MLP neurons of a small language model. Each row is named by its layer, matrix (down: output weights) and neuron, and shows model dimensions 112-239. Each number is 500 + 40 x the weight over its row's rms, rounded and kept within 0 to 999. Numbers have three digits each.
Before each neuron's rows, "fires before" lists the tokens most often just after its 100 highest values on Wikipedia text that the model never trained on.

fires before: " as", "---|---|---|---|", "est", " ", "light", "er"
L3.down570:476497481514529579566512406481439572514468516488530531537476437532482485542547538536472457493462528507570490460559534538455528518544435464558468563483554569472498515503506488490450513580468444496560433499515540515496489455535518473643463487464537510507594493493535397484484516488509552458509506551489508558419475461535507522494485448477493497475509536549551494492515469510512580427520

fires before: "end", "g", "e", "t", "low"
L9.down724:476549568536471508453487502533576517491488539476559485514475461492507502453553480500429472483475496509433537419540499503521478421456557476516449464503434530495522577519454424448429477543534526510441442518597532483503431472491491456452554478547522435458442542502512466508473455549484442489520492475436562458451472528486521471524483546526491592412495495515554588449547459458573518527523

fires before: " |", ".", "ad", "ar"
L9.down561:519457533538433442495468506618517539501483479497469457464538504497478536509489543468498552622624550489496440516586472451523461501551581423476450468484521566535457536452490471532493529561512465449559474528475564460392469543485458441478470393474540456488554470533463510530483541524481500422503571452481563501490525477508505566467467513601563484491486477474557513440519504501515454481499

fires before: " |", ")", "\n", " (", ".", "c"
L10.down771:440480472472455521450427518496425458498500530537485568590481476453536449459585512515437495475477544510497544533443528481458487499484560464510523530508500548516539523544500476519485525589456485536468477449494474521633485512478575488573455501440570483500456447471558501554456429490543563533491450508477554509469449528534484549575466450519505569443532485451507473445498492491628487482582

fires before: "ed", " the", "ing", "d", "ant", "s"
L9.down88:472558492466494444532478506509561568561539537468480386488510470459503493549473549513516460506471511494504478441458409503514473511506466582539529441577488517529468519532542510533497554561504497432434465516518488484450446548448459525481527532515536529482551448497529473479544445487501528449513492489503541455509494501492529581556476565445473449542591460565518449559513496623520530413447

fires before: " |", "%", ";", ",", "ly", "\n"
L5.down610:539475549485523556534507485462530459478479528498535586544388505464498452479510470509508556479488503593450444521477533564509482589495531530464458505455493490583508429585513561478439534548398560521480508475562467502530584535477440482559455532534494534454515517489545480543514571558525528470472496621425472475521495522415479504485515489477543520579611423531481495562540480501519479439554

fires before: "|", "\""
L10.down215:479443470548475444512502459493462484520466501491492490526555465436455437575530485503507484550560535529503491520496465488451537555518512500513575514510439479511516530459537446486499484498507490495519428489550466503443516471474528534566536466502517466495475451538492449436513377474512517521443471470513527478471506499486577468440496509531506488440605508535515507486505480555511496486483

fires before: "s", "-", "ter", "ra", "pi"
L7.down461:426510539412550525468486464452556458537538565449449432491489485492504468537452498511476534395518479491438534475535518520451480463488523465506505450507553495534485554485496496513551442502586505445528511513534474552481536541488480511437529468488489470475497519516413506546511509506538500593439534572440461511437496482468581472496544527485475537444487558493482516556525548452476486513513

fires before: "-", "\n", " ", "|", "20"
L10.down191:484451532564527467504471527458463489484495462481471574458449505485484482489528489510494544527510480454482499474449454605531455617521509517449521458468492510478459510510458453483517444509512491501571521485504480444521470505529459487527505521496474446541489482492505533479519427445527497586490454571508521470530467515505513578499583473443527484569441557479542491497520470498496497484489

fires before: "\n"
L5.down240:482450484435514506423465475487514488423495500450495565483593500505444456486526553462498480535500543533456569553501447545520480550499538493532521526476460482486488548541472742520492437440541448523477526429486515503458513509518521469466453558523452474487495456575498485440548503518509512492573497549491518533533527540545523525467543489513483523475494477529514493538553444468536543455476

fires before: "\n", "o", "n"
L4.down247:441486509486579445465534522450470540475514483497565516509491460470521470466398455477526533541505477549530564462548417573439543500469513532518554502483481469480492564564580585477530518498542502485518508507537518396483435502552490563508429586508542549479559458549532533461565434527475532495502504505502505450457482521510440527407501560489473537511497464522537515527522440513523455508483

fires before: "\n"
L5.down627:478478448521514518532532530463519547463531459513429532515448509457513442464525471502523447489449512451475465520532492544452519596501514553514511563551473497491515538557491572459429430473526456525459494549461565465499552535465566465565439557467526485458506562548547506454532499435540526507451498501558535430473472563478506593460537439501445458479502528471521496446530543521520541521475

fires before: "\n", " a", " ", " \"", " the", " an"
L4.down435:547444495486495487463534466505627499551517475452495498435475522533496477463500471479485542487531494561568478573540544520493510531473560546503510469472497447477513534469494520501455450440413478503603514466495563490472530457527520517579525512520512502501458502582493453426493484468497481510516486519530506461489480485467455567420487477537484474504487515498573485513404488484465443486477

fires before: "\n", "-", "===", "The"
L7.down155:460561469451584454514457508482522528521518543498447498469461558495482431491475509515474490508496490542491511472438476439466550512517465425422524539487461486521450474505448493498513503468495512433478468483558450442516498546572568480533456487467520513465459434538540470541479546427501495502498525541465468527486544499343464518463497476565525520490494488554535464522537493516515473504526

fires before: "|", "\n", "er"
L10.down912:509511458425546546437498447435480497480457588416466526526574425463493438479468491528522520439490544537515527477490494518454557525502467494513609460413490505516505450436516489493508439536549510523509446451519559510509570484577521513655518484543477539519455477514529468455506487472508463474509500491477554516447498470529433514493399485505490567465543499469523536535425471518528566503499

fires before: "\n", "it", "all", "ru"
L5.down383:483441498461469483433528624531524489503507489497447450453512449523493493483519414537497496481481524551496498473473457575496561569460519437498484488499483455486472523492539552439418448503589485499516487509539511491504501530496515462534463531428513522504527428502560533469450551487541477512476497541470500506473519543513511562404473532484522483488485474458550492493455488514542471463470

fires before: "\n", "-"
L7.down385:523448494500517495432490473476477492442488466552495406494482475472432482494559526456456519514494484484462493506509522533410475539523505491451532535445435470499498504544515560474480461489413457503540493442529496484472475517482608456550485517503452527476473501475513554480485492453539487481505422558520561461459521517486519516489526494478460467503498489457501514520506502488463585458454

fires before: "an", "y", "ce", "n", "s", "c"
L9.down66:521490422464499506493499454456597558501514553468547474479521500515552536565457457513464519485573490516551515501558535569537464531554502476535495459532561500475446505514479458517543474500428460492560488545511518520504539482448518448596555484478468493468458482513439530410457472495503440491547503546472573497425484541613513455502540484368532581422517516500487508545545478511463488512405

fires before: "s", "d", "n", "ary"
L8.down13:454513451531570475596519453471534505498513458468516459445553486481462505466488498521478457507479556509513468427508505452528460468497455498551398431587556459512442518548533473561429480519545473479453543550480446539529533503511536541452498488505472383478567515485444487473589482465480497526489466472421510489510488504551552492483519505514558511531513575530466536492451532503529499456538

fires before: "\n", "-"
L4.down875:532509478533523485520452431513470500465529462498497525550466461473431469507489507545427569561448512451505488474474525472476553548481458443454505468497529473568466552577436611529544434479491351537516531534542458450465566533501443477528397514510552505520495426530519573513497559495556470502516391477482515502517444559536530555447485536553545500480452506452540495543504457393505490477460

fires before: " |", "a"
L9.down316:468478474513524538540572584499480560437600399517467531455476535506453519450494481434422419451535510496546498573476466482494514493511538493569522519477487466459446585513511558477491544516452471528553512586514476487460485537481455512552461447508495573502470464501488495474480460524497530442450481466480511524533505444434481551466502426519475531453491499549559447496422466491518537488521

fires before: " |"
L10.down755:480527556530516384525527437492495555466555380506462545465504472529481459494502497511432454517509505433508515470584486444514521549571549459459463522517576482545510549497502427527499497532545496519514478527511518481482521533458444540536539511507509499491485468484492410512542467445469526477468456488516532577515465509489583548491548488491443526512561469529485496518549571510496496467516

fires before: "d", "s", "r"
L7.down102:486440523495512572445491412499475485503462561476485488504529520551508496561443539593467506490496516430531480486510536482461496493477466469470493549519501497500448467495530470510535460407474464516465495425502518578456515522527490500492513497489449533474494514448510533529487509541530586474450523490511536562510446527442545584551491529431453493511509507548497533511512534471526492490462

fires before: "-", "\n", " The", " J", " "
L8.down457:548489477510429463470509498494449517495531509549458491508511463416496377508513481500561455481464556492503503451501499508477529518472460519499587506464490488482519435519514447502438506493553511485503547482522452430466468509527507399557539575453474538523521492491551547467550486572559486452460508544499465508476507478524522576518492506525478549550570524505477456516429519511486527483481

fires before: "\n"
L3.down907:503492466507465460512529501513520506543524525427484513561494435487542506382556409504492520447536522528500510527467545549439464535534548508464415483519466524461499546532459466544523409520487493502533513514472497451463493526464473554559505493485505580441459481525482512464488490453499447517495492484542585506461521485435616522450536544451536492568483495545513487552462579482410471509507

fires before: "d", "n", "or", "k", "ce", "th"
L8.down162:518584531494524571563549505529460487506501463474479498494562538534519495527498483468569487477479502472497477424455564536572476508473464520456511528539539445540509577439489540486385481505450494479486469553452440428464472497589516476552498506531476432531590382509432514541533498570493544514435505449589563487519532520536522443575527460513539528464540475472508467451511430529469444519494

fires before: " |", "%", ".", "out", "or"
L10.down727:458422482520547495502511549485485423562575539525527452515545524562460520452497470533434470444459464488471535482483553470560553477471537538529490560526473509502512478581490464486493495493505516525497398482492489532536402539497500544521564524442523501527552519524540458535472518580527510542445521534462487443455503492515557542448471506469414487481513490547520457533497522468541464457529

fires before: "ed", "t", "tion", "e", "d", "er"
L3.down343:483595485527439577436489491594509458556507551569528544481494535497513484514533489476502509534554482506456528529450521607461487481515530448485478477465439507522462525486506468509521493512534550536523511510492457504487486505504478522559486521585507432480507478509490544491457403448433531502496496511467553429517517513452507488488501464552506526488561461476457524424485468545553465644510

fires before: "\n"
L3.down881:464472546604481527539492484510518512579510500484458432610384498439447504510503489529412512478469489489460533410540488528481521517480504467462556487468519432511509495473528560484449512561592531530505480495498534462531460518517555492578458519541449523533501480519437576494529479558494514562527506440582476454514514511470478508467493434528444489521515527478478439481417454481426474454525

fires before: "\n", " ", " —"
L3.down228:479441573510528470515492471470511484518591503514507510467404537525456500464471479504458490554540493477482516578512510508478555404526544485486562498471439543449499469558423492473436445557522543542498449516480519505524486512503505489529447452532489518449443579495537546460526477404458456557499412497456601536464462500488545551535537505420527536489503538523522471472524513503537491461472

fires before: " |", "o", "is", "and", ".", "ic"
L9.down340:496466496502447438546497532479475522444501463494473447499484463521536503498503452521452484520531520564518474497467596514431508586470561516442527518553465417420546515501474491449419453558490432507527478393502449510515434454499568524519454461549532551444411485545476468489586511545471511488519519524525505505517486584573538475582520522530469524502511562507533488475514441527497556477499

fires before: "s", "at", "id", "ment", "w", "n"
L4.down318:469516512518486551532460479543516507445510498504464539528518443495459515490523479470460525534513487447495460510460586542471490542462500565491495523493477477501470445543533591528526512510521482460491455522545479481499529476444520462505532546504509516504449474462505459468513497587476524489508526454495477455558421452532546426556452412513598481539563582477466490509411528496505481451524

fires before: "s", "at", "ary", "ad", "n", "y"
L4.down244:516510485517434540562472457445515489508544460416565398495415440470541521467456479476443488485492518477567501571506484526525482508515488476444525451493432458529500523538453472504485560467472545486475523483521527494503487466495485491478528540524457488492520476500503458470541495558476508511467492528554502477533452557550463587507451493509550516447530508446511487561539487427470515477468

fires before: "\n", " ", " —"
L8.down421:521501591530502463552534441535526512497507497474519467501382499477469439487498521505449501527485512481462447550519453478503489462476503496456582485432511480473513452507468572439426430476526455518526478468477491476519467430510480537588552472499470479470475430509524529505550407490531552552507430470492591518523458484506480642440528439515493496525519509493509579520504498491485468477535

fires before: "\n", " ", " S"
L3.down982:484580531509520481613511506504492495495600513553509490522404494537511433486505496466458537556491498516452470537556493539454543431532534522434489495448514531532575449504481457454493411499493511483464467504423498489525517523491520439494452531498438517450470525457552495493565456475553520501510444550493529502513422452411436503519522544477582526497499484511466481502534483479429414485527

fires before: "|", "\n"
L3.down676:515400557489538476461556521501531503517554509493391512498517456501449519390454454558482556431585492421475514490491532438497438547461562498492466491505467502473484536445506462515515448490444550503581514495503486436515514475485495507587534496524483466512469444518494480410476496500460438527458443493560544468491517528473466517463458520538475519543554544553548531491524514501486466517516

fires before: "\n", ",", "ate", "ive"
L4.down140:476501607485491545466487435543480458553524503538500532524446513491458510441461541528530517469507475493477470547497550441448524488496504449408516438462481542530523488432464517503439504459467489512494473511509501501435527482545562471522446489501553489504557513532402566509481538502519454608435552525474511516483499530449532511489543496492496485387497493439501504425527522500484489527533

fires before: "\n", "-"
L8.down118:455496501487526483475527477489505502565509509463473513530515484514566456541569562498459535517558552496496565505489501519444524511482518503472501506496433457510483534526491627503530391481525454476478494503500505460500554502490476436565429505529488480522512482528540433464496520497500536523524482498528503451540479513423551617469504479535491548509475555499501496503483500461472491511446